From a checkpoint of a small transformer trained on Wikipedia: biases.
MLP neurons of a small language model. Each row is named by its layer, matrix (up: input weights) and neuron, and shows model dimensions 170-265. Each number is 500 + 50 x the weight over its row's rms, rounded and kept within 0 to 999. Numbers have three digits each.
A block is one neuron, or neurons of one layer that tend to fire together. Before each block is what it responds to, as a language model described it from the Wikipedia text at the highest values.

Year digit "0" in 2000s
L9.up70:579489561484556575480428418500552502492506491517551484406484552531505506544475384504490446546559478564456562494517444453457584459497560494514547398566485524532500535433477548449617412524553530441561488506424515556449567588486524457485505469457496585473476446638512481470572505469553515505
L9.up544:580512567456613529503560585514457476390496520462475618537494514557532452502560507517433535461634516444518464583490530591430416495522549484580483496533481576470506485418568521490513519595528526503406578512490578653532491516450530504474592568480520540498519455506560580552587458509527542412
L9.up548:407548547504451534509502613498563426441471457424450462597446454536481522464484459545460492535544445439522531551458528529494562521544553519544497519365565502549422474392500508496557467542485454509516571459488518494493527546516506562495432490501380559491512479504479507484483492550480545491
L9.up597:487475505561509552462535497513560558550398539506387528527506496466530552505435514539528406504573424399523517486514545494569459490440494391433521567502400400514541495520563385479573510499472418430553586467484513569430495544478569417541386478524514470521508492466534601499475607462459479518
L9.up637:527477427510526500519506511520571532520520437611415418535553529531621637485494500537467470507440509493487564549536429427412500596618499481464502560514515454595474578482495561537424534504552504544484529513517446584468534519565560529516543509500562516522460501530467500478364506477491490472
L9.up774:455552459573529454489535442573490490519500536495461470479455466514519452417477503540448436405608537519514553572464442465481607497502516536451521586475592505523416458493468514541482577491497525482543445560468451500562512493463492506455514466490486389495470492439554512550479460417538528444
L9.up965:492514458506545478519427510438488516528520573408507515581498508561530511521502452506516503442468455572426446511490517576539560466539533483433536472510496532555380484554618413616549493469501506466410463514495510484511620478464558540491530558422453608528527450412535588540566491544580527403
L9.up1095:524592474493493470493516557440528397491445516529464436446491502542513478529540450554493491608563524548501490468553509499480542502367462538418510447555437590597452590562416441470591571491537419564497454610509527570476588577429492554547490492477429526631539566527593553562425628458527479467
L9.up1112:528451444439484515517528538576539471520403430536487471438509484495495549515569509469347488518536434517441447490502495551472422507560500532499589474482472469393514559485548489557397476519518536590526390502566524580499513537526525474489445426484463555409440462468421521622590560530451478449
L9.up1158:516549397606511537428539562531403535502500448479532615604498494473473552505575496445544435529495450486516554470562479587488544422499547460478437521503494464544511510485475458544613523555535539520547510485563564483530572465562498487493415514521377551487513527450448519449501544505587493573
L9.up1169:562535476451532551477482551442494481433507402462449462562529443448440532423610498453510509568472517514509452506536528467484542492448530438557506543431505525516499493586537488486389416589538424453502540593448601457490549502488519409550492567539413512507463512448387480455481532579551413470
L9.up1276:529550422538499614488523497449599453521470521504544511406491492473453430437525528492597437543546445465568575506489478421432569365564502472504573427547574525577498484424553468522504496471453499513539479494417510650573468465534478528465470396506426499395590481517494416513411532566521531480
L9.up1315:561440476513517565485415520419572493500577465561474549513490532563572565574458461519457528502555468522491563383454488470536459492474479568526521458417529503519530393471513467469619566519471453528540484494508541537493498488547509476548461441540406517463525410487474579554507564550600514556
L9.up1338:616535542447544618421593597479541516512524479575513498561444468540492480433422446459435546553518428478440576482566473497431554561435530598533489427480462546484508486456436511492481515478481486425516618440494497500496476396445507571518524416489463536476592483554485500418490447516544466423
L9.up1411:426437570564494543464395443497533521528471534553494470527534562505519444573523505498529573556493488584552573458516454491476522515494476542462564554468488488472489381544526442600541430515381527534494529472462543531471608470451545436485503457542513459500536517479560462533469484501505451531
L9.up1652:503472481474480634500571521556522459458475530562372510483504464526528517524516494446446589469564525473428493441520439506481513489477487543457560417450577504502588519533424419572513528477531531473572531521504427487426542498530528489518554462500430439458490453556529524465515407558399485437

Leading digit of numbers
L9.up84:456476514611540450453434534466479548515413461495508519469429527513533576482532590539591493515528502491582486534465421474445529439482468480580576542524569464560563521604586491486501538446497359454448559434454535568511590515504545484396508449569527438542453515435486530403481450525488424461
L9.up187:505534498528470476549451438471540578461502459595558505435597597529387508428527477480510578403532452454596401512469492534595386476551544569497430433482525560551548488514440543538547473514448473447520370519440513522523525538511477443608491490469500431504531495516485561483468527633545532494
L9.up473:531418511535559408440537450536465469496537471448547410541513508524441497489492479496554426448446550461486509510519511528507452573478517528514506598543513518607572454504412517551449444450447498454521478473462554463476495484491490490420462544475495583509472473508447553541494493489577583536
L9.up586:538464523572428460411488517566543413475431485522544434462505507602458558432452490542463541534437495488418457427504466507461505502438515423484561467437540461423426453439457459494514441506440502518535503523561492536502430430463466512479474542481442561577473520450546465469484500447437406518
L9.up703:542371473480482459574545472552488497514523509458533576507481522563396542534466463451476449424486570453410462604476490575497442521480473576516443478509524579551522535455466499489494453504441557504578487467439509487431565528459570555464499485396475502499480536496493510403527434494611528523
L9.up906:557612550554591498444505449505505465636518516544535537482410480574549539410581447518464488490489478489487495506411449487501546458487521575465399462593438534541577472536479468464436434491508547468497487538540575578487512439561517551408361522506455509522529459625511567541528466548510523454
L9.up961:526427549580421441550524460482470441435463402487543440516534486529500502452547413489507488588494432466575502508474443501433476447441436500457547540468545489564446495495491512559558492566494513446495501446453534606549494392511454428502576465448509485616440538483582521554549567457473522525
L9.up1008:563573424464478429411547522504516463519556501435523504501517486566509502430402508501476464396482485426534502549412477509591475523463528506554465463463438435435503492540520506417462491502458489566428381436452491531501523487520483515507536545430444557590486524521474498550525426548514503521
L9.up1039:471485456528517488495499525424544560418492559480493508557492481572434497518556509533439489543485451493441496541527481449502533573577557534535552482524545424598601472460441533489503352501476547487495576564476448586564517539526572466469518580476521526426482463546462476466541458509513541378
L9.up1074:559441569489514471469423421521473472505534518432534494437533472542486523496473421513496452508516483530506475510524534621486456500512486519536510555497461462444504501543369626541548494478439447495481491518528516469499474439546457509438478497530459476431386561468515513511471515520495417395
L9.up1097:521498526472499584545505474542434505535598491467533495585494554537553554596545557447502496481456523435522514465429454479541471459493510408450494447521614509423472438449437391560507335465599399475549587538510491490474480621491467460601446434470472452485533473498517463498531495462570570556
L9.up1479:483514502530481416617494479556510527429418481525509462569543539568469469398593468437471588571514461591482499418496481505446477591444483559498532483581513429447500504507617582552426594515455535503462486467535427498539513448442523426435427527550426532608492566556552566472487508474574501542
L9.up1524:450469553569424512502473540452514511600467585526457383530346432514533454559468505463428467473646588594497516471496461440367509496437530530491446449437514506521460480480543521536504407474505514519453565447502516518526500438568537504544475465605534502548477583504502447589506433466501513562
L9.up1623:443488589491530545564496458527483443473530531581538379529469514496408435514541369532550487496478479474554445582473527509533442465546485467510544462507498509438474499474486582619404486543448607474447561557480462477524397572435431545463517432538505490530559559530522592600502458535570474437
L9.up1726:584518522514575474537511412566438541464449468538510463550518524420566406460536518480514512507472457504467503471506389531490418602470515515575499404455513463512522499457526428525466521551585568552519480506530392510533505437425440431451429521488506474524481541587505520533491565465489544578
L9.up1857:475502531492414377526566440486507464468487484547510474516469656578531472523417501553629519455500478483540469542497532555505452521514456464480550444458617470552474465469493491432507413510439548502460420446534507463501491452435416472501626489480515491488532512527625521500492480472617506560

Digits after thousands comma
L3.up1849:533450495427530477484389477553422569461518463461391504494534500482462509564464537423427441551486550535541567451476463480515505505405570570507577451466534459458486466573427506583532561498424589530549539450520530363526412461506422515492506493617483432458510522430452505438570566559579528495

Final digit of numbers
L2.up451:549545505476472460516424519470503523541477493559543559476484578435547495475460396525477501495504487484587493508567491542528557489489474538446494526446568546475534479527484539445491398469472555435420463562521543457418417411473581381481413483410486529534443513513517474473481451557348581450
L2.up568:543446493463486494471488487479430474497548560476520417595476502552589472516502529575487499456555577530498549507481381535493581536538529604501568554556594426530550495542515481501413457556474443487513528475436452426496511534492520499487462575532590522579466555530489499517508510499534507452
L2.up765:457481495449532516462485524574504555567595522564509514609611472496513478561524590441485476541490571601536539473424417531408486553488549522411523538501464517581460527455533499408461527515436477472531482445480438495525567535526472574539489452539494505520489537405539544464472548548535534460
L2.up1341:466510570533516458453564412496570492522410475533513448479453427416469514561503575442532491468395562601509465547463560483516469515572570540575521482536467504519440523533514601415441532502541522412542580483536477472486478470470479482603467469457542495417469475474472511469564445484542537516

Abbreviation and initial pieces
L2.up694:523572525557502475493518471508471496616461492432429482455478526540529510453589430525546584460489578440513590520417518481526541374571552430496515435469529535463543523483485522542565499530529529443454484539511457538576485432484521518469544462594499490420479518433414574424483546520597510427
L2.up1780:498466512513497395487436509551521586442530538500529467522428481480513490521446449473482453543544534481425563492468483487504554502567543552529517417473453465491404479443469536503515524582418473550465527608598550407419537503551405507540567479536491521473529496443490468570468581485503504545
L2.up1894:580499492553490543524471558509558440505586564523571441534596459526442390394497457380523505515513526408482545548520435452487524390538437487512445386474413528486484510498495531466522508418477524459584450528622435501586548400607472531531512520489508470548431571476570592577552541444491471497
L2.up1932:404578526546492430473550500468579470522442530505608502480451549417427551516521502457583531517480521514482465555515497505520471449580511493534521384449401436570466592526451480507459486485483509488504532560575417517452504468558502531437400483432481521526505484549449514471411567420467487476

Location and structure nouns
L2.up964:436490495443484560500614575472556454464425459460466513554499571541526556459576469450559463438479409488430535492538534676495551436464543524537585535559610447454488566471544472538489555539483555494567477419589507553462439515561514569522495467523518550502552512428531511488528393500494459616
L2.up1022:463546415465465568480555510534539469455465518469484544534387501531487612533572563511436510481417518518480488496520499524552505555456536560534566522496556412495550537471521515494590461450530447521440490447498533493502403436476483463458573413465491489566487439416509543488506497506418467599
L2.up1128:549453442562439482470509636504488462516524581486426520527416416536480507504500558569565437450514488496481494475458460553472455583478501512468602511495462604650548474404552460480626492508490467651476524525496491471531531433559538431452440594489502521571549478470580552402466474552428438457
L2.up1973:515630478538408554468570537431574510452516435463495516597541458580487519489519508393534424626469459516490466464561470488562563556510540504565615593460503407471513598469514420452560472530519547444479442414426469509552441533511535432513452455483550458469531418446522551493516583511473478504

Digits inside multi-digit numbers
L9.up399:506509531506497525450506521471508509430586539485545522484568426510562421493481491482423517493491527551441470492400476447478515467590558479442578490448502499450445444562471487481452505545423459495583454384523534540505502580559485435410483522460542522565451574559460480563555509524499428495
L9.up471:571423517522533451458554527559511442542457566539512472483526405506459391470478610550551506406547539582490455391472509489472532461548462477466521515476540500474481530433550550473481538522303536535433582558507477493441432537554440446503501479588432568512481520511505433499468514569519578593
L9.up683:473519545475572486455521459543490498632507455573492479546578530529568543487438517483459511562586512516463483386467553524417474544504456488530547555451552591526619472531524423440431446403471501515492522534492490462595485421452543578506452552521537495506570474505479363580452551513522417609
L9.up938:565387485503514457466465481517521436466555507480579415554528463513564502526472443476530481490442458440462551473491480423427547547484484579490480513471483480582572513394448422424549576488535497391504532465554543496490612464524533412468542502479539540514507479456540489510535453510613481480
L9.up1028:449508561478524469400460504437516405507563549500550429514526540499515533521547479515505502432523484442532513405515447523480530564437509498520527459486444498426639538538453540558533543418405512496472493537437441460456585546505574500417500553604486542533464476547494475506482505483515517611
L9.up1255:519538451457496508403448462510505508438472521515598491528538417494514504468502364509476471506502372485472396447461478400462436506464552549488522474550457497542528452551464425449460421489501523452515529502526634476410436493456545456488452518435521460598556525549502556450502534498610536562
L9.up1290:477394466473511526545461517435567417570544516473533467546621413509473501526472492570543591514467571491453478541433503517461446376399506497542523473549486501475452468523503489511494539447503513478424501516535493458580543540548505555576458392443486545503443483499482485539452478587473426474
L9.up1483:435471543539483478485599470515588431567474483603504480518515477504574449555419445520534457482490559545492550487503556452438522521501579491464562525567582552445513536563497437464480502507475577523558472604520562454547486476543457499497434571432513539548438521477517491594526471450518528636
L9.up1527:540559580521549493416559504496586517493489566602522441502485436461485473527496411514486501491479490404463466461474446460456461441464494478490496418454516433506367496591477424444445467493434486496545628406470601433487539517520425424489433500462507489503502510574397422487517469482574492696
L9.up1593:422414482624579468558499403563526488549555464490485520457540516401529443545519512492463478483648419550465518493453512510491596540523552528445520397423497531442543526505509552518458519422511468531455499510488528463490538490535559559504539494604516488460500453495506435426565502570546424474
L9.up1594:531459461505504512424508556525477400540494483522595518506418496441485459597461457446463552533536505567512406499558456474406431462442407411486500537497479534431482549517422469535468298541540612528593536451434546456468489515504489565570499533539537466538463561471568442521441499526504517547
L9.up1675:425484470480448431427565493558456517592532513498468528472510535490545397494420497544492481490556522456527439477471508604539624560370454518541534539468603476479521500663518541529539488418367497569514465541508598526517437515519516548479499440458490539465535390486467469492485532514488579549
L9.up1866:586503524478476527462468501553519506537537549525628509446534521390492520554492522481513508529502558594409495411490431537523518484490485508481457425498508498515492468416553473483452536524527534482507511503540584464512518542535456495522544442487532494471476464439517447458496491505466485554
L9.up1934:493482471522559488563556533456595520519549479569511454412509475518482476435521426480549525468477533624473493475487492421527556436508553487498533441422584555526452546604473526425540588472506532554475411529503569493508492567464496584551479424491537508530525518522448527449461507591497490641
L9.up2030:542467560477478511468537562546582450531592494581491443512447552519539466487515490435457549603427523506451519513438462440520496474491517432500509502539525494529553534566471422435480507475474556482517477453529548518492479477508498469489439502415541448513423454503494414526583467502500543513
L9.up2041:507458542464500481487534447547543400473469504550482429572439534427475488578528496434427468441476492500561476444504519462499496503475536586551494488387530480459544566508481536592411457517521466499523535509482521490477449459583566589536506531510496420488530475484525467491478487492552500525

List item title onset
L9.up96:499444443473553430485462474438545565469426534516513528487494474465564435465471502458529405446546499511440465482481559475529514558547572506528452463464315556503557535615444449478498531506462677478468488489467567533451491517492560456471445546483451520459490424449451429495508552479484589501
L9.up277:566521448360557446522461444530419503585485512547499512531487569444573542482565584563418558469472493500503580493490463541533506460580525511510491593393484545525483453505499502441479570483523523547504597475482372509488464620512564428546550466457466517495441436476435499475464478467533569562
L9.up372:515533517488556474482532512494444413484552471484529483539458523543553443595505523471484452463481559515597459592450641489496507451486492443455532497454519560506478597537475491497544395600524567585559552557500551516498458553533499469485445514474530474561417437537485465431441391509456448394
L9.up516:546607492445512518534470476474479512427481383508558473436457493476483477374502469493527532517520455521463502436537494549540406488562469568534507564469487434467490541445565557609459558459515511492603537415602516489517449501550522450542441573545492477592453602437453510574469427470502495427
L9.up568:557583511452576543488488486458374496472472377529551441459434562450470550491510464526480431500501460531493559507516503530443323507607479515489554519483552504493510595462503568446439539507473435555518552517431508520570534489628527402461509516450628422601542492528452544635604613418497543551
L9.up633:506528414494548545517506531525505480469665558548540489507516539475553533419466553496496526492454519489366428588487398500530485450552506512432511557522518570520396500517458579480478523438517554565541479500459583480591483616569578550396500489562438499523476527528423498503599545447578465526
L9.up687:507554415601553493473449514555515526469408516511513482614477460465481452507549451456614518501605476467522500376483550478538441492544500481504486510462403542415550546502546546555491493473463550519554523519466443533467494443552523474498443436540444425432492426435405490517543497555521521533
L9.up1049:481459486492490525492485469433539433524559477467563527489416420495444479516477435437481448423458543514486474512518499533512542407540479496459598512453501455561544523478497522503511414470512474506434555466443463536504431581486536555543470434410541523499465476523521468485534524546506418442
L9.up1351:462456368459555362390508502490422512525563519505499510432428632492564438557586552508474494559458468529465527479492524472551481419535518547521451511523567549463538570556577438431518491550445455452497473466479441502450536499577424393471479548524548495479459528412458626450539529485467582544
L9.up1458:456450492554526539427476440525532465480630434558535514461533533420428513533554547436497453581506397501531468475468485444516404590593481547495463589476526518509518495451487536513546441526418539612432575397565450590499522484552457448459561494434491573529445576478470506535536467508502542453
L9.up1496:533530510517530521442522460416551449518535549471456503507482480511566448357440509509460452467468497554579496507532501486463533587553455460490500498369434564491551523503519458546407441513567561569576546500547436490537525496572523489596490490540483481561514382522431458535554496524519576498
L9.up1567:432514508535563476527489528487488465398512536550453473500484582475487392562511489543466457564561491423409490565553498482499519497506415517546483526471397547418522423525551435423519590519529592472475457381550570426559497512570553479526473487539527507425464499490442562513551522436461519494
L9.up1638:492509516556480495560415392520557550456588455521507463535530516577504441500460362613480544549422361407547534431523486470462435565491517514548503536420435465423502453661603470551521578495473506420496615484431495493506515529484538442539492517593494573557502549453582494527532499482394522481
L9.up1645:470587487527451515480502493501513452376539487539464552457578435516546515528435399392469510508520499526550550383556465435482449525582435485430511570476531510506444518554536501471400490555463552434451534472405523578542488566537417538465501580535585505489491543560539488604505475512482569503
L9.up1845:551448593509489450522592475553453462551445430526565477451589529432532526444446472437478458491522480463497471434476416528436529501481484465534472559483449503452448475512501534442529480464457465475546664499424486443601424566567510424453374613511475541512544478506460519420426481619440403549
L9.up2002:469546425429475473559520516565512518448538407420521460460468528538503420469487435498422571551538494446535453514440509528521575518514481489525567516417480546429540513559562469438511421485445532504489676517512518417458396471508539513471518504473480519532446463483405469412508450491496545499

Before place names
L9.up253:442543468447488580575515498598483516470568405425496441489454430490627406472443528455566488538469519482463542538491472485429460605479447491426515427479406452597486608515509516524559499342555521529478509529442513499563542541428558456545483511501440572462471504596449480511523541488417509559
L9.up379:400552521476518562493593547563382549538451533428369474549562534469440581538469572455495513510494548558500492437445542349555450498435512536473500405471622527498472509506487437571524496454581520493476456517428550521533521563526513553529455455597455570573454569451421482484509540587568484498
L9.up538:481521567539532473400490510446478473543478489541549537454642563547570522518582427458515502474533426497440514414450574433537446487502505493486444438489502504431458453549552465500600467539533490546496437552525510457527425487539523481531438451560483436486555461545447506526476592508523480489
L9.up541:535515518437534512398496417481474465530559456539445469543422528444522559552518549534476538462509528476481531527397449409490470422527428560478494492625640494491535462463505571507496450487400431459528517545386532439521531431476472502375491480459484384577435537549427619567459542542428487441
L9.up691:550499476481568532517557496481491518544512445563458514558576592480517474542476478458418538529501502513522466552462485609505542526385494485469475465488473494477533502546606502499506457521506470594513506527510477527504473479465465389461484440462491540454457536444464518495497407530557499503
L9.up705:462529501513447522373475487593372490390531544499565522550449429498538480460417466422510428488483454457491432526523466489497574600557535516479519531479543426588586576392497442516556468449566515463503499532474578420496384511550453471482475458449441590539375496516465532544509504541453517471
L9.up710:419557512413537589413481447521431532474529576494552439449471515488481409445580470488482514449532459575548466562465587613471477436532568482506595512518505529445423520559496479564528502578523498567519443453434531523504506444546458509408400482519543508505523427500481514423570407571570465505
L9.up724:495528528534606551456511491595502398516533567476471541483525513455442492565550520523465503467526426586473523496484480502524559383481458583425565401480485484452458575415526636541496475513489479536493561501482447437504530556472510461422463479520431469520473469506459592510463466562561452423
L9.up768:447477443481485511497522505473482479486573517413510522494503533591545385508468554465519462484477439372478500439547491540618560554491403493478550620556481467515440488469547427424556506532450483436496435549405544478488587530370546496566566485450415526612469528486536447415420479540516389496
L9.up810:493592554506447532477445528492535525569598468496464397538540485598484480485404512459537465498535469473520509554550503473597539483517532471556461533398417576530449541608578562475481453487454531380545586439587503542448478422515522440497507512517495522575489565529490427507521607428550503486
L9.up856:478530606540557549561544466449417567509525454468546471435461476580508445550577538503554366556502448513599555441399489506522501511501527493473586571472464475453424444507555487488465451579536473462553552454560381552435426511561534537616491448511455528475380449504469634492466401553526527413
L9.up911:434549486413456487442514463438590494491530486456507455535477541470472462551522535498510521511501438518470501603463539473503610551554378560498653495483543568518443561518501471464455540532578436581512555596511591666577497489468622454451487452538588559505536531420500569493446495555553523419
L9.up952:415472479495571474504522499572536475442539410538516489460495593471409426519521491480415528531503455477461444615503500514589534534496430525469580536467468467450570456508548545430435462518491445531469512601462508431462539471481560494589542450507469541558494500496460497501525516522572492550
L9.up1231:539480502492515598524540488556549471486498423510487539445491528521538489544507464472479516546503494494522448506438499575525555519486516502424516504479553432548540470536545433522531474620502579487446534488530572497602537407418579441435494489532525449522497610490555417434497484510558515499
L9.up1913:553494519461458477489599513500416527518520469474442475516502540493509467462514520443458426431485525535582463499396625442538486497478529592583532558460465485441518468494423509506460455542475441525562451530500568370476536486477522390552467533555484487559542512580462471423383445448479527477
L9.up1957:521501549503512502554598410437449558518572556542538511458377585545532594542442526460524482503399530475511418465573504488574547560503487542519564506505456525565432450535636449469438492442487500557422434474536490518467493444433501489527494576425477535488493536477482534539477480485473483460

Title-initial capitalized words
L2.up266:503518497550563470600591582499534472521522577493460484497479527464480461535473515483467483446469448421474449496559501490632545466541392516417493420507571468361437540573493531514469527513448462534436462514505457456516528394461477492553411524492521490508456490549491544464519552406538535577
L2.up1309:444414509562417484512520426539499466417454492470555488451465579492530553523554524408478537416503413536400477488608496503572519413475449537572496465403560470508514474532534479570510528452483487458414452512605458438473586486574520489493530568478526453455445526486381457448521475437617445610
L2.up1383:529426565465451435490553440408435439431490520484476465604511593462444449593517463400431518413497499475483424527482547483561441407544466560500483400475583461486498493521535447555524586563523491503516450539513472510484533576544482404412479449512511457455466519479546602496538456580522509628
L2.up1446:459540507435473411537384532476431534511426548567444492588550648461478442499477514469423515601517516565424508536567547408455396496432483503528530449477539536501508581469562540481493488455568445471488443474542573556537505509535473518494492513449477517515479497424578494438500512489483484646

Token after a subject
L9.up265:566460505506563485556507458599507451513499422421563558506514470470532485543475473473498519423501523520509558520461539508587516470498469512497482531548456494398527477605592541519643462519537510460554566439444458429577508388524518429510477487479506640564452615495480475556528554507549467469
L9.up270:524476629571504474468528456418521451502553468497435522501525510483457450596491499493563464451450505465544482502479522473501455553540498569386460475567542443500517471493577596460477416473403461575457496501607523484485491565557498404573556514571452410526447492390412511516467536529491551511
L9.up732:536522536510501471460450472534528479511502432563469500497461477517497443501473524482520539515641574531516503460434539499394496621495489548518484532457472594472504602518473489403617500488465490544580443597475544555582448519489590355471511573432416515489566463527432640452479434542511484515
L9.up974:517495511513577474434547459583523526549429467479513521479502497497481524528522485491465523543512513541535531482483507531583610475429447486405532534552449476541446436563488545462534498472551495497478407551449450405541581490569518549539554475556527508456455530540387381584507538513548497500
L9.up1123:475508483545640503593511524538533518544479507552471555535532517453578505456535510587392466478515478560485523433457455562489570481468474518404502488474476444573540474473548423463529563541484536512552523514569386525468529499452461478402438582480426576429459591467507567433499499547564440512
L9.up1241:519514508529504519523475429547443492545450478465513490458515511422490470542541426531404513546533510519512472458555455636481632495442507497468590422480474528533511483522554609512403555461448505465589463608492488468488574506546489468405422582467576540477476483591460518423517501556455592434
L9.up1383:487500594646477495375534505557450570479493513529463507374446484548426532464545496492512474521539504512475464585418555527416435502488492490484480541496458594550506431445387507474558549394510565533428499567481469525511515461437426498478466558497559519567505524477438424520511648494509459461
L9.up1399:534491524575466534496473406409521462484508405549554507432559553461493530539458458432443451534518394519501475482454506491430531504478490524490491473484520509622441552560552559519612400463456556511470536471422546510470538491583498532450485557576505588514503559539467502538465480540397543514
L9.up1407:461477469568495520544536424473475522545407431476478515415528509387505543473539519435425465468499395495460485627527528485455484486538491633433561628527464444453576490454375634535442609534606502491557537582483516566461525472478478407536516484507456543500573545479500608535546510487490476463
L9.up1470:527482434597504461509437528552473510583614520464457513391561463573511395474453530537426483539547437451528517534500519484475524504507512493495411518475444472576483443587474516423570498392527511503467500546491518594490568560538434502583614469596515498466564602554476443451532540521548516538
L9.up1517:473516486438401446516521472462475506619537526555521623442451492546510457453431505572417412400574466487594541459490504485496472437509476495466503595544400392621493519491474458543559464498491416429548431502484504507516508545532545555431497636541489518481465528537491543476478460471485489492
L9.up1601:437474433548486503515468556569479588519460476470471498469518482487506486468504509407520579442455529498546546472423431537453443490550512546418447489535504535529515473441501434526557462421485551394425480549503453563478529485504441525471453577477488513503554518551407608497432480515479501572
L9.up1785:414461478568532539474552509498478578457464546445490508478578529508499520486480495513454495507444517528455442476533506602472616546571467546483565462573550488543514369519482500549474485451455575557442530579497437517466481522526484456476489508531443576561429562561362518449497439586482549469
L9.up1788:547464547470508564549467433529492542587458513470485524447537537514463513514502489428511522479501452564522449545524506534555488569531563479467511556544524486487441432416495517502513479478472529434516569443492454499537521533531510507522438504506522544582562522596530504428554472516515447400
L9.up1898:453493565493528486461447543530500552529484523617609521401495479466466544462451544465451533499495457502502423465492565460514523484419472533554522548439503389577486576543552514517458507431502488571548542556490507530533483565459554557445508496564523504468536510483485489488540487464472450499
L9.up1977:550511531511563506498513490436624555443560544565412522495446541446479433476509580497468484459488505481533456482453427517476476540439475532382482521513458502480535556505467554445446574456520481516415541544494554539567592413465575477541509446494484525504484474486535502504507527476507613438

Year digits and "As of"
L3.up231:573504534531542484431530474367465479459476610539442521415473568481531504451551547512488570458576395429507511449486521607499479423543571488530611421487551409513515424438472463460404559506498439535449410593503570478503514465547517425485534485502545453552426512575540492557563459532513539426

Outcome predicate words
L3.up1953:463498544540501492491471518511478529546429443422568608534523595488519500458582420471492474428517533469469522522479487551444500561406524587498481568479566481491516415421543555567535505458521461559434540541436525496572425506420520476542512506447500507508531556497537526581605569447554453515

Quantity-expecting positions
L3.up385:492541398476523491552403542430442515463574501490481526523530482518423565493523474531582539497445484513410477427369557546589518511672468495529572503480510522543490440536526451491539462501480547462509386452441472430473393405466572571421506511558511551403552494543477614374449478512491589518

Predictable completion tokens
L2.up41:455420538436457472578439527552506507443534580531460538522517516515529513509428513579525479522558488474472428459479413479502480540576569535509512478498530519555546416478515518467548414553462485481525437483504473445559459454514480586458446545595507551475513542491460539422517470471515426546
L2.up1470:444517476540467516554595458492434550484511510567538507476417523493493434457468448531442556568488503534518468462576515600592565507534465449551558478457551488538499418503529502437540427495421539459573485491518504455394472546527465561523559464553466551517457550478404553464510424549501530476
L2.up1620:474486606568462465544480443468570482504509553454566453490554513547502498522477543480555544483518551514534477495562549459517476558528488406553553449596493474570484598504619498417544452497493470496487527506536505505418505505543554468484508490508489538529481441469531538521503505515496553617
L2.up1790:399412506570466465502597508586460409498449495532536524616495454493489532546558495540412518484530527558577483408470491564499612525487488461560509440513480431414440444562561440576557605542489561514512414449550456538358502591473510558430594489531530512496563546466436425443478468499551522498

Words following place names
L3.up1589:496555433477515538494531482470523563509500430429466408521468622466464589474518454509563439451495483479368459471518520537461506454481543590636621463453519495444571469502510472532515509496516437568511535446440575446503464448431541404520522485514458485517556447442490437499554539497646392540